Part of a small language model's weights: vocabulary 50257.
MLP neurons of a small language model. Each row is named by its layer, matrix (up: input weights) and neuron, and shows model dimensions 229-420. Each number is 500 + 40 x the weight over its row's rms, rounded and kept within 0 to 999. Numbers have three digits each.
A block is one neuron, or neurons of one layer that tend to fire together. Before each block is what it responds to, as a language model described it from the Wikipedia text at the highest values.

Linking words and punctuation inside fixed phrases, titles and numeric formats, like rating of, Bachelor of, University of, 5 ft 6 in, No. 1, 3–2.
L5.up43:498489469471530486470541518526519498513519494531537457485485411416435500514468383477568504558450501514471503454491531555535545501506486453585461538525485510452491554543495489529504448564515444494529540441451516463472467439505501542454539525521466549516565483494465528493506491476469502503514478527542542456525447504552495475541459606504538525512517427555526519493500507492522445427462525518529498472476470600515492498492400462477529540420524514534480539551521500550482448573536520545533494494516530508508504485487600550513448645513337515548498505518509529508501561516459523544
L5.up55:533497420475497481511469546478478538507522526445485559500455553516533592557434496444482514517493527520485541541547407473495534446523501493525403472501525485478483499542508479511414492469530526499547506383547540494506573490422506447566478500538520471479509506462528474443443520441544453458445509531519529610494469543453487489521528462513384495463496460475500475507484557521489479469502546493485452541497512526456540495452446396507496539474396497575515503508459438479523398527523566497494488484494519451482476564554589588483484531527524564545541500488515490485549474441522504488
L5.up273:503488485520481484483524543470536520518488527490576462445416591459558486551498518410453550433544480463469584554477551476509547474511400542526520491472470503475520546469527454453493480505554508483584532456451590528462522454483525470508535540562408542554463507513513507520483499534535459434459491513478503584449489507416558500450500545497459514544515517500494428605492504508514499437532488474527488501459458499495547472524440525445419484459482476544540477536523510470463513532529504514557460541462568472471442583569486474469504457528456534474502487520532532474475591514502424512
L5.up402:432513474467477499455479510512513551516496511471581501495503549522520533565488549489469505492507454417464438523565447474514547489518529502536504445576489462495523501511446511498478465376485441448495511501555457459515505487544477508523517527521582429504505515486534502488427455488522506488475483473502463495471470545415491510506508464524567544455535517561568427490509513471562528426488538416550464494519489411375500462391556457506578524491504531446565503559530515499509513525488478498458471462475468518448446524541520454538605484478541531493517499438582529528455510560530530469
L5.up474:415458481477513514482454501470476524537452516439517430437494550434537542550507455455491510459554479525483551496513514564579500515462501557495520548432487482488599520455497553506454494545533468493481438510521460480519561448507496505545513462503491515536507506564546488475470550508513532487576445502570564436485449507472516522442517464560480556513501534473545497514504473483482572451548567501538506499479528457519525574510533452531486495528512468455551515523524390493527515551501509488484536541505489447402504550491449516485471531534555578535439478464549495482476500530549523553
L5.up679:398512507521468482462494552494478504478494460376492513444464585442390540475498500551448439485524559532495550502467475529604521462442540503506457491505460512468538526476528489479582491535490516568548461481523477466394516573490508494481485490529524551510487548518507499550497487406583594472508448526510480512511472547475462513488444559522415485463487545478504487533550558505556547544563461491483477547533543495518452537527501481495465490518491436493505530588487465526514510464544448494499484590511499509449497549484606488452480486493506499448554503490478561532494520492516530516
L5.up1127:505506452456431472509563527520481457430467533459474535498507497476482507554480521448549525479480483456490534475446506534489577560527482542521505458550480537471459538532496462457480578511473479527528521472546507490490548535480465481478503523499472442546513495575612468499436450495522517467483437514520555487466543537438496470583489514574420516489520506475491534491533551520453472473581459501484511439528493517501500579485488507500511509528460496581433488580499556559466536536483508502561467474521548512494479538529483480464480430502521601519539546475530545521556452451477476464
L5.up1205:424583482469503509491393479502494610476486555474513467516490533497578520528499520436564471444507571503462550507458413494426480489514481483471419472484491523481519536479497450414465553555475489480576427467486485503507447515465535400455492470488487550492444490507503521498509514469572524488533465504483498527511508496442524460528462546513447488452560432483543512534526540504574474511535525484489515438513607554525413527514380507492549556525536444567487539618451474469540497531512571520515528547574516490430476487470529509519480503453518537467512518436489494478513513484574514500

Mostly the word of inside proper titles of works, events and people (Legend of, Century of, Grand Prix of), plus some sentence-opening verbs like moved, began, participated.
L3.up521:558462508486527461512384504453592536512519492407525544501555493406486482468510492546557414385532459448545520514475475420482515485471527507524453491506464520476528463546514500499494454509459498510477506412494532449487482428610545489490464509436498513517476533517506525484527525470529531497454520515545539549425522570505469561433494502493471478537431545410498467505534447502550531458516492499527547536380522463526443498487491483512452519549518566484470524487523452481413479515496474465453484547528509481545497517553577515558547485496507481510484487506457594501562533463484506445
L3.up646:487494565452509548529486521475500515442463497510518514514515571438569503551533499518502541469551536459497531481433510523532514484440487479523432545436472517462489493483515509495515485521548534524533491497450505501520461521533461440527499473480451505588501558548533426549535501504449513500561450497520528533525548531507497538495436616463498416479531540468521572549529582482521539454473454518501495405501538463531548515570480568501437549507527534516449566555485480479444464501438549563579524551499521474522459529505539524514443472458530509441539492486478518526497520416500391493
L3.up751:481374560468440462438489571445524491486484504534512489494429534492507555507468447560423492485550545430503512500509519474576499492469544493481486456446472524495504506592505500519534534489528562514547500405494447539497522548503470466400523482415520461558476543522541499499504510478530538468523456484495496478535431565451488544507512586504474501462520554506557533538489494482537457541499443571490464455459468446513473503534557573505499561438495485471496519516552536445406539517540464500544481515552459482435471541539565528512516497506515474519548470515489530465463466489459502531
L3.up771:467499457534424508489446565530465544501441538477509525491526573451538547529493507448470433528470535456540497525485470453520496534528565444534516449496531519451479491537572500492536473503548503512476524463492488513464477563550515569446550492568456457535495512579522462530484517470418527492514523496502469473493420543533510522534452619484549511548526592525536565513521563477506485521503520478458493553528510457492541511534455522485473516484500484531514484478543481520464464554483502478502517589525507491481475553511571491553520483529474516512511516529505505488566586532443415478

Digits in pipe-delimited statistics tables, especially a row's last cells or score pairs (e.g. 7–5, 3–0, 9 |), plus some decimals in prose.
L3.up467:560501508513532533487469493469424463582454480473520507516541453451560532476563514562534544365538490487504509467505499451465491502472472506490566500505499444634436526488503514497521503510549479545495507436542524531462557557466547523493435553472515500574534471538550463462544479480528482490541463516589476491540422515429555506541474512518486444514577506553548554506464538468626495518476550571509513503555533464439483483549461437517488485417579471551502510559449462500435529533494494495477517436548485491574489543440482528499464459470481505519542507453444507463535502493485520514
L3.up755:522524466515514509461454472490532483540488510522539414499499420529510480482512455505500474452511443560500519473524499471517531550492563547549503529497505471490515528521468535435504536524466497524525505467501534512469541472466477512463487544597481411527550514528516455530442549548435478505453491486538554502455464487581563511526526535496473481457535518574453503493483522500559437495488528504493525567439507468449579483500563490454508522443536558522473465451496523512537502595487514536506474472489535504491497542534548516447560479503490499518407522487525492488496505525493452571
L3.up792:561451517446560492501483460447459481544509457499513448539473445484501506597490446480500545456547503469490492459537508479490501572443438471556546554485457491506516527522536505407462576477554522531523491459415479519579459530458499459497512577518540444539482464531633540505453464552524511483531475513528485440455422517455538498560492525459504534438498504567525450402507554466556493483460554524433546474489520536440517545450501469449490496485575497555516524525431477498421495510544516483563493393471565484569519510449537543491513522474506480519503503461532448457560520479503508520
L3.up823:484480518493459489560464500479523534514446474481517494513505435404523574519482454423460556522455527444499474514464493486499542519475467452528532522477491537488504487510454498518574497497495468473520520498509469501507458511500521495539491535549492527611510554583502487484523507486440504495561523474484506454425485480582511398501466524524473444474577448493493449501459566490508520457498570599453510492529527470521460510498462506453497534432557500493466483589490482523498488463520501564525470480527501538509514498473512546510474532488495564498570510530450461482530500556492437546

Content words mid-sentence in descriptive or technical prose, mostly verbs and past participles such as performed, served, lost, cited, plastered, plus left.
L3.up234:556570446477495505441514486554535519572487439457512531515551569482482483493507507504499535440527422509485545438595540486531512555493434404501531508486585497493581475487493537508486433428500513492555483465492488544536449478527613463502557409459460511517534563527511497431554494510509572455532524514498490519497465509553515499411503460509442457518514506538483559463476474488498436484519588489558561508475415522484510548460521530536501516451571467481455515548456585370565455470568516492544503411542513503583483519521474506545470456487486433482483439539477538473534479480571491499
L3.up279:507506494541445515536564485506586511583484468435469544531548515485555492482566517513506524482559466555538539510543457482487527541524504506463536451468543484471523463527551499451537549494487562497489440480548504524469527506533538484445505492402471528500611470509511495450567541559504498486478511508532543560538475545468540600494505500532562464463467522436536482394471470491504470577474495440456515442421524455479484515524585543400474496484520526449483471462541467463535556461522526424524528468513529547533528495549465587509495483492541494446528502510453533500495496476451533539
L3.up426:499520448494429495510572438468542556493449437501456551513481423461442553548518467474486531456561438538512627503556469487470458492539534550496533428510542483525524434497438512450547516524473533486477444490567474494555498486578537508468484463528532529467563480533494508514493497526542531494537497532445503507462443519593496574506577532458459450493596552462535490529462531523495575519496509505482523488506494452458523496512559526420463502480472485453436501470485529445563509529475543528421492508477479527542515475537465514517463471517530476481566489545511480508527460435542524420
L3.up1061:491528470500444490545520535503539477536429436457507548526500525487531525515509543532513501474533441541539504498546456488503489548531525556519540483497547502490519531467469543568434555457453597457490441437480508535525497554508541571472500478513553524524472493509542535470575447566441548446500451514451503490494536508498486560510534502556520452524483558477532437497496460504502507557512441469583550493466536480479464534465560540530483476476500444463416519422528467445561467487562528478479513474475533477486480470557480532529462494543520461460508466532487492495528546498531572445

Cells at the end of a row in pipe- or semicolon-delimited stats tables, such as the closing dash, pipe-newline or final number.
L5.up113:511495556477470462441481497474478504537497574494459541530502502504442502479465545479523444498543492453528493437466442489392576537508527494498466481493503488518525504513524452533414494503498495503505505477465470646552500490480558501498560457471445531468529512550500538474432459487501462482476499515520518502481433515407458510464543448553396499526493461437470458494451474473479517527469453540483531511473466521537461520476461589505496507464465435584526477485487537495563487505479521466472530546462538533553478405540504542534466531468532442469487490458556520467512439524549504471
L5.up121:507533514500486488496507464495480468511481512478479473528479564442484509463410466529506453410611450480536543495499481552511514532523516556542470527535508504464492541447482494492440529529442411538467518495562371489478484440410505443517513549550499475540473558541498536485487459511499533466500485503494521472465425535499506547503454508509473524507500569420511517507548534496480496456406542487544537504496524470482549454568512478485471541469487505579519477493514424509500464515404563467493540564450478563474513455524581581582409476473511479540522420446496543496551488513485522503
L5.up324:469500599523521450431473461494439470507566510415526461513547457537518456448480534507449484491555557455495443423528501498466467578532437513555475494558491511496444538557445424507489497513451459460511561468579496535490470439418433514446544520432475489535496486523586510526480482494508486515529466521503429507436502465471539509488504468529502508526501593465425526454488501514483520492461499514553498557467473497506513506482492536528456582506533454583513513491448496486452474492422560454552498480486509508568471419504499590553472499468490435483521475422536520413495490517510392506
L5.up440:478483559488501492466514412496451483514420579463547488526479500489519479470464462550506469442527524449488554470503505498515478591600528499594461487493489477546438580462465464499443525482439517481509502508539422523472455490446513466564506441495505493498488551547564563541467474501472496533500539542487465496477468429463569554478464504516496481506518595468514513513466473517455485516476473537510514491597483520472508495514476498544490546469543425569508463477462479474492520534397521489510538519503521486498478468543527575542420534448470460472509472408581527476509466506567482507
L5.up645:465513564525501519445485493495502450491487469487555467462488514543559537430439472562563470409583502502510489550498567463513479532434512477573521537492460503501549488405569459507469482548440454526490484525575457463507470461466447465572522535484427514490481556508495483526465514469476476462531521538488496496497445517439531531444543482451466442484481521452475546474524553488448478456393485430595546461509513501535517468495484517468514530475582508516499533521519399536541503546464564467467496508493495532543517527477562565543436478388451431466452491437488487481585520503458558519
L5.up1039:436458525531490477464482456489479487489442491383531578502490505503491513455496515547514466412572556483543458456456465465514520604547543458521467530496533511531534527489462516483526503413461434521499538517567529501497526409416433505496496521498478523468473502566497492514476477550470535582463529548461478500484408535501504527529583534488471507570513485428507543482475484538464534530438570503463534467599581472504494491556411457476506541530506505526598482489515487504469480486514512451517520513517501570537522453532514491536435488458503409466531517449490518464502470511480492488
L5.up1075:416544515502450512494516490546512488546480477466512526521452474528504465478441492480504499441547535492533516494487488585513507565529523459539474545542461480490470498473438523469416515496446433523494525521565449548561520489357454485495512486464511508518448517566567519474491386484457494520498546541488526538442438521446548504557474519430422463509468553447514495515539549513473474502422492479535534513499437489512500503540436556436509517422549463520542494476470467494541475476423497493517510457504521528554561488538499543536509550462539455532514470438470445454512496478509469497
L5.up1129:449546511509501410537558443476442468495452441432432456528566483495539481563459504491496493488454566530462498514489513486501497563441561470534500537484429484522418517496489468514512479483526360521534479436587465554528527467450493487509523529479504473466523532625520513455411442495524425522561496509510434514526432484572508462573583565429523492512530586438527547439484471487437492508510534486459526497506513459585490520553552498513542500434504446528551513485513492430536511499452563533460483512484489554481470476520528541482447501441422490529548548381540493520524511532537413499

Time- and sequence-marking adjectives and adverbs in narrative or descriptive prose, such as later, earlier, future, now, formerly, next, and also popular or current.
L2.up4:472534543442484434465509556466527457479452478491554492495528510469560487542522522535485456489488504469493523461521478447500441502481457472561510490480450535534460523575489515532501472529535560531546554518433547500483502519496569485510551435483493421500455554515504475472534508429523546471521487515491457490451524454479483482455451481464530452506491550479457551453477430504536477502437487516503469501525471486462515566594530471550479493535506484585428516461513537449393450472503422441514558519529488505403461485538464515485502434531551434496584457542507546519582514490521433530
L2.up325:515531547477473470467511440513519470442528531445509448493573558514495504492544497529518510490499481506527556481536469482522527548486502500512593472504399498510427514533522525531564467524561541535481500520503510497448510504493539484425505511503441454480480492500491470544507483411493498442532508510518509522507484561445483575394539456452513440484378569507453523463530507488421504490492487476499479468425545503480574474493558477444524509540464495506478494495540474491533501453454438375476503412531480438442460543526441497577518501549522442538487507589596497485492586568450500489

Later pieces of US proper names, often in sports or geography text, such as A&M after Texas, Oilers after Houston, Kings after Sacramento.
L3.up67:466517484405507507455535491529539498496478521507539552490480546516528549573484441481455434440473523450510523448533491571498473522507487492484496596490491542505431549524488479567521534639478597513485525499488472555487538534510473509513457492464488480516521537459447548501508531547471491485478501463473496499536543537510547516471431531457500509530469464536499474598442503485496483518447482462513565411531511537499503613445474507477440488538507451587521474482475514482505469498479517475483508505547467503483504421542500512507469558513501548500416466469553533496556442447509481555
L3.up184:502484502414459494553586466555562478528445479479565550507474574519507551573476456476450503442501573562513563421519512487560497510513496485565526533429474558512442581488498455495510592582346542478524471505491499511503505484523464506498495485528429445526526547524475521532442529547491549484506552493447550518525563499495513496436478498475506466535528501542533482521474572490464482511510494484523518487546472517472491517458540535513485515585455457443532517479500493532494464428547543498466519434509506464445515497507488469481497495493454500508492523530557499474470456436509429465
L3.up463:464479489444457482467480476563502527491487513486546548484489503451509494522506455524482562502482514520495468461554508471510469511493471531600482555480510496559461441437542475486504582601383519501521520480430485503540495501531446536506558518564515422530527576512519543476455496503459484489493496488444522502482492565526495527500450525526498436456500551531561400595460483461445533465486434427508561491518546528532398469456494580558475518545514530535512496478532508495540434453525565479486459436547500477495513460523470582519510542499412504490549454433477460494402497465494482499
L3.up874:498493520507486535476446483531539487536438511539458474460492563484552575520509448476508547463503477523505494517548492506543517558556540528520459557429484518530451540527539468483430551584416518552557503512499495458508503490591508437484470505506490438481509527504459515531478479511521515480453509506450451454502431494598473535451489525484499541502625467514506492565438501492495489436501490493450471482471429503556522490445507545547510530509485486506501499559500525571547503530524473478533508505478509466477531435495515501508537440474521468486420475451535417497521446431466477520

Adjectives and ordinals placed right after "the" or "a" before a noun, especially superlative or ranking words like first, leading, only.
L5.up130:526564524545543427452466469568491387528420489501483549441410473522461565583477496540530525499491486523508514538488480489489546468533535502483468531507570503598506528509504462483520481464476523529480511503450428477490491526580522476521551460479551468499471513452498587527494483504495521483545507462484518507489492451473620514488535528544465509482513482523520428496453485489436445483473448469469516524427528507569433487434547489498470531464458503537504511429427432513461535423524519551448472489456499486476515570597464528482538457499360457459536489444575488450427503499615410543
L5.up143:549503494526551477516479578512544430481467498523544547484436558530466579529421449493559497456555428550499512480391552503532504491509525566509542479529545473542482564471551462477559492574482496510501457482478516505491477574644490490438495489507453443451486511572489546544487499484585451480594480510503547469533480527445509503409524483519500520524519578499489485504427460492522499478443468467536520514494552459494435524498546547507471490476526514519471571521437530573525483503426538490490514554442492534436511464475404514532494503459445449538489488451543467445552536456524514451
L5.up327:536465529492468464465491502539606438514513491474471549452510506512457483535420505466559511470521454517546601511521472484493527525445536509483523522472460511548603521528548457470505509523528548544440513451448478504530473443567488514468503454488531458500476497503493496485493499488515498505510501514495533514506548520496504607468588507462462427545572490475508491478472448530464523504385481459499453508459540499501529594512544536573444532486482511494451546526497436475479439485472484543514470465462493484478447493439462484517432457507433430456529515557600534453490527485390508541
L5.up697:569436537507456451546530444520567522531495517492457526479500462428487539563519489470520500494498450479507577556456487419456555477487494494462581538494530522522483484515476456533586489498429500499490505497449549506492493459596513505523449481550494514493561548494520540546541478570492488497543532535476565498456477488453523487472473521517478437521556520443499490452515524523511523516474482524503544524427500440555422531445543506519504521448412452481516556492513501443462497471517513475467517477431493418528496447511558493492425527488510497482536575514514546500436426513436485497
L5.up1034:458496465504467467491485437559399425499490501438546506406462415496454422485488504550474516429474505467532538530506466504429469545527469518527561472470518506610544525467500472434475503479471522461530490432469540442519472519565498506459525457515521454544453503478531565511506542432524456480487363515517484484543510492480542506515527449517485451486504511538512458415464485486515480538428394522572470491542500487495451501457593609569482492457450548549557535497561487435479507493526530457536515514534515524549454535468467476520476514505422495478471568489529541486478562538496485545
L5.up1097:555563519487474437464434543552473430455443497439478534471479498437517555548522457510498482460479530439506517484601478549509559521472544461510514403473435503576601483528442447513481495479564488522543472479524491483552498463531499519481564515517501490537495536510529543481459522483475524515523438504540511524490456495395564536498561472525555521561491521511531570521494505530441440502449421455494543521502488461534493494482478388519562540403525495537512515475475444501497527555501494472412464447455481511461449559474516541531554418523492519531547502513469470488531548520517469538
L5.up1143:490546516475513472453421545500531404496457531501520523417516491488485524452537541505513523457486451483477523476500522435541584625423517470495495479536458506512516557563513465541460442479541516518517533477515459506461451525495475566501496521466536519556493480560527536569522522555568550498526554494491566493509462473410510498405509503452486460515494523534513525497495468515548402466459473515465595510498524478510454462535545462498468512511526505452540523504439493458493516458421475503555510507497478492512440493556530432504522478488496447463521476536525549525457552514495473558
L5.up1226:477497556472418491534485518482513439509449544484523489497452535461500500612496494469438505387547423542501449488506493517556500543429534499517454509508512504508530534510518449523502551486495523478518524491495484528511524496539480547536505432532550526526508515510588501497461471509427537479554515482450538489466550592495532502491529547548490442484493596457428506479506572503483529495484415487497551469502488420444453576421576587421536534419511534505524530426559516545505510489487503528545467493408470524463493503502429580555470447517459526506501457474510555490469541546496455561

Cells in sports statistics and chart tables, like dashes, small numbers, and column headers such as GP, Pts, Goals, Charts; also sports recap prose.
L2.up108:526533497515436517524476579465552578477493452451551531555549450527462503497469515461531393499536525493520485490490452484518533508458492453537510501464526516488453555532502474563506451572545589550506500480484524535511479532600490510574534532452494454546503511448499489512556507529485494511456532501468531499514540521488533488499451561495515560481462413476442547532458510541468507442477493511392528464479507543516592553502445539424514503458437485517551512561446496469509488440492446493509509464491420493539496545484556502479447463531512534514502451511484501497494529532519396530
L2.up484:468483442494498488508463456521520493527490512443477534518469508523521569495523487475602489428519489448494478447503516495549558523522468507494524593438504497492456554547567459480519540523457554497551517497453539484526502551553564445489509583482484441494547588492511480509430428511505441449521460505476536501565527510518556414521476564527529483490509433463436515412457510528487501482519500565394519504464508554487499490453409572502425527446466489554490509493478481514499508484495500472462477499549443526479502496495522496456475448535569430503580498472521518540556483537477515518

Ordinals and ranking adjectives in sports career text and stat tables, like second title, first MLS game, Cypriot First Division, 11th.
L2.up704:551489505435455547576481579447496512480486495489533488506498405523505486496503536470562463514478490437499485414484493483460565487441458449545477447457454502509472551456522532510454472557533467503619503514447481517536397516500500550488450514485477429540498478497422467461433508419485413545519532501533482472581457519557493425549506536483530523531474433499513408454491528515522489488554485576446504505585533550541513443579393482531511565503503505504463548554457473478505484514442556485493500520524478504486520384458459458522520541506496492514567541547500500482462537498503511600
L2.up764:560445493487534530499527524519529487522560500485505523527509425560471449481476458462582479452477424509546488469513533466482469518394506471505495464500479515469460484492523524513478398505527556461525495461430460535510410510555512464487483505535533518544483514476545442462459427522451441525531535502587482458547564567532546420499483499458586506497479423489463435487479541488485498471476508545491523512474510595470530476507409571551510544432511491542553469492527492457447517500501530543523478503572443558523480430549523597507494566523473460535557507486475518500522548462541543612

Final word of team or organization names, mostly sports clubs in stats tables and bios (Canucks, Rangers, Racing), plus parties, railroads, corps.
L2.up288:473486495480496511530493504473524539444498477521524529492459502488526518452486423511461555565524509445518460511545506536551487537507525531501486580509539493487499520513478549534492552404494478487518532540437486499542522517480435480490448516433505536508476533530562519525421473584547487520544505470490463473499484508478499555524530509470512462493477489447458556497526576465570470541511487513557510516472546496512458445463495554471502508521475451513521518504432479598527459525469501570523518457659602550538492569451489516489481528516539546509563527481530573454350452509476453464
L2.up832:552442461495488477464557523502436520521502457445526450524458536490492526495473483501579506500562567511465463439467438500469578499475466510540532611526521499434530532567510464505486505452497543492504554481477524538455529507535523480483488538486507506513541494606543482556549476495450515515502483478429524413423565591507564527479448497490515441497527489431479524454522497460535511507442570580491550547430482558534553539565555557475466505433578474535495504518445444511540460500529460530494478489519569499564482521517498495541437618518480488476435502423512516454497424595470444615

The first cell after a team or person name in a Wikipedia table row, such as a stat figure or NHL, Vice, Switzerland.
L5.up293:538480478461439526518459578526543509426511512566495500477530541502500552573601500486512498545492524515513499511508466486535497481466554527481515478534495541510554499522508534503508478511548550475469466539404512525472535511530486544531542506484482482508582485460437452573517542441550509499552449536470524461615517506513457495469523491585546515452539510543512489513431478457530508516547521516499474510470448483519486516494573471563488508571448517475493522533517482487457547495619463518517497490555534431519433485495479448532559497546505564444494495580517568576371556508487507550
L5.up712:530419476456497537497460555428519487432453538551510521472445568537513511541539503494528566492512460524507482507487495439459514510469569521487563424500520486589553489529446537458517462532534523486503477498492604508464531522538491528490511530520507468424617488465445444588554562433514505458572524552457504494574480554503495497468485479588488511483550510541520483485416510461523502565502515504511481532482479469508430524441627459516556512454469496453558577510463512592443480451521483506528494539416489423463470527513519484477507532573449562502490546615563551536454471476569525551
L5.up762:507468546468477510498492562454535509369490535550513474494445479525458505524523486537502576480546447461542468493505510453500459438425573459547556476431471501508574494508589501519500478481490507502478462523489568559489516521527447476518536512522429455491543443487410493513498514455474531473588490509510481416577496618568499486438503484574499528501530463543528512434422502452539502556507455536526557479526467511536510520497534397550503554527463550492458554535453451517507546501588506515549475464516471466522491458481454469495538483545518501481528486595528567476462577489476565556
L5.up808:538505412486516454548488574510563488426473464493505502505486559520524547580575503406535519574452475463501474501491476469542537435439487512452475464454481479510499476529537547472491497465555571482495480435451525569463566583534518538491486502481511521467599525468469501560511515481603513497563425503493458474563566519488432470485518426529581455477519450517466421488464510477513548484538492505511527512478495515473533490499529496481493489536449523460499534574491523434478528502586440488504487461558549362469473491535506511511538478567483539511485466555503498519456472518494531481
L5.up826:519483502500518566485482529485524524445525518521530495520508538458492541463537420519482439594500499461512483554507500462538501525431545506477511475454530485518562456484484548548519500454556501458496506477480471469473564426537506480574559542523485473465478505499471507551512513478527548488500535566565498492618493557524508521471511501523549499456446505516453474524428531480595498506568485513584545484523511486493563555558606413519512551492506516471517503478492485523465474515543479570462477534532547410495500553572492487519462506562484501471489473572506519471441446460531514546
L5.up914:531462396486515512538511569495589468482488501538528475480542515532498529601528461497514460537481419521536543543481505507555530521381480568381582479475521447506490458502501573527531498577496503491481471519466528480546546431578382496562425547492497467495563504493513505499497519512518466492561467490474538505527559531501465490497545473545507494460533475562538445497519506492526526480574503503515491501521498547447534516488601467539556533503441524439586488517498533556478505532514445533452491477513493511426433532520458497489515492573464528504487538548595490566466491478552491572
L5.up1052:515462481515468488439461498486535462449526551554525542506464509517482480586597436507445512597491533470525507537484472493485525519389444512502604519450473515499478468516535520486432490539571529523527514528445545544457538502564491528515477497510477437504553452459476431491488529457546499462546485577470527546565571533499456453476531491532562496464520488547512481536414435449501545506524501484514519504466452493468509513529545449512527552544503548469484557568488558513499502452514517495478489466550504428473473515505498508501518504575478548446523493568532513561432495483518543566
L5.up1196:570480510506524518506469543470484499444448499586528473517508555523538510558587513490496521502454446519499480557519533455528523471484528499515530470427489528545532519492486480514499525492547537499487480523440565562454528500545441477510548525514441456466559451424485503586562527442535526468496532499543513495592504498498500509424529493561603446412483490533513492517458465470512502556502507552523449491498464516452483532530561476506524529548470471465491508538481507536446533467556490495496499508548494459479464540506472482502485490576439555440514522559598506486442535525496529519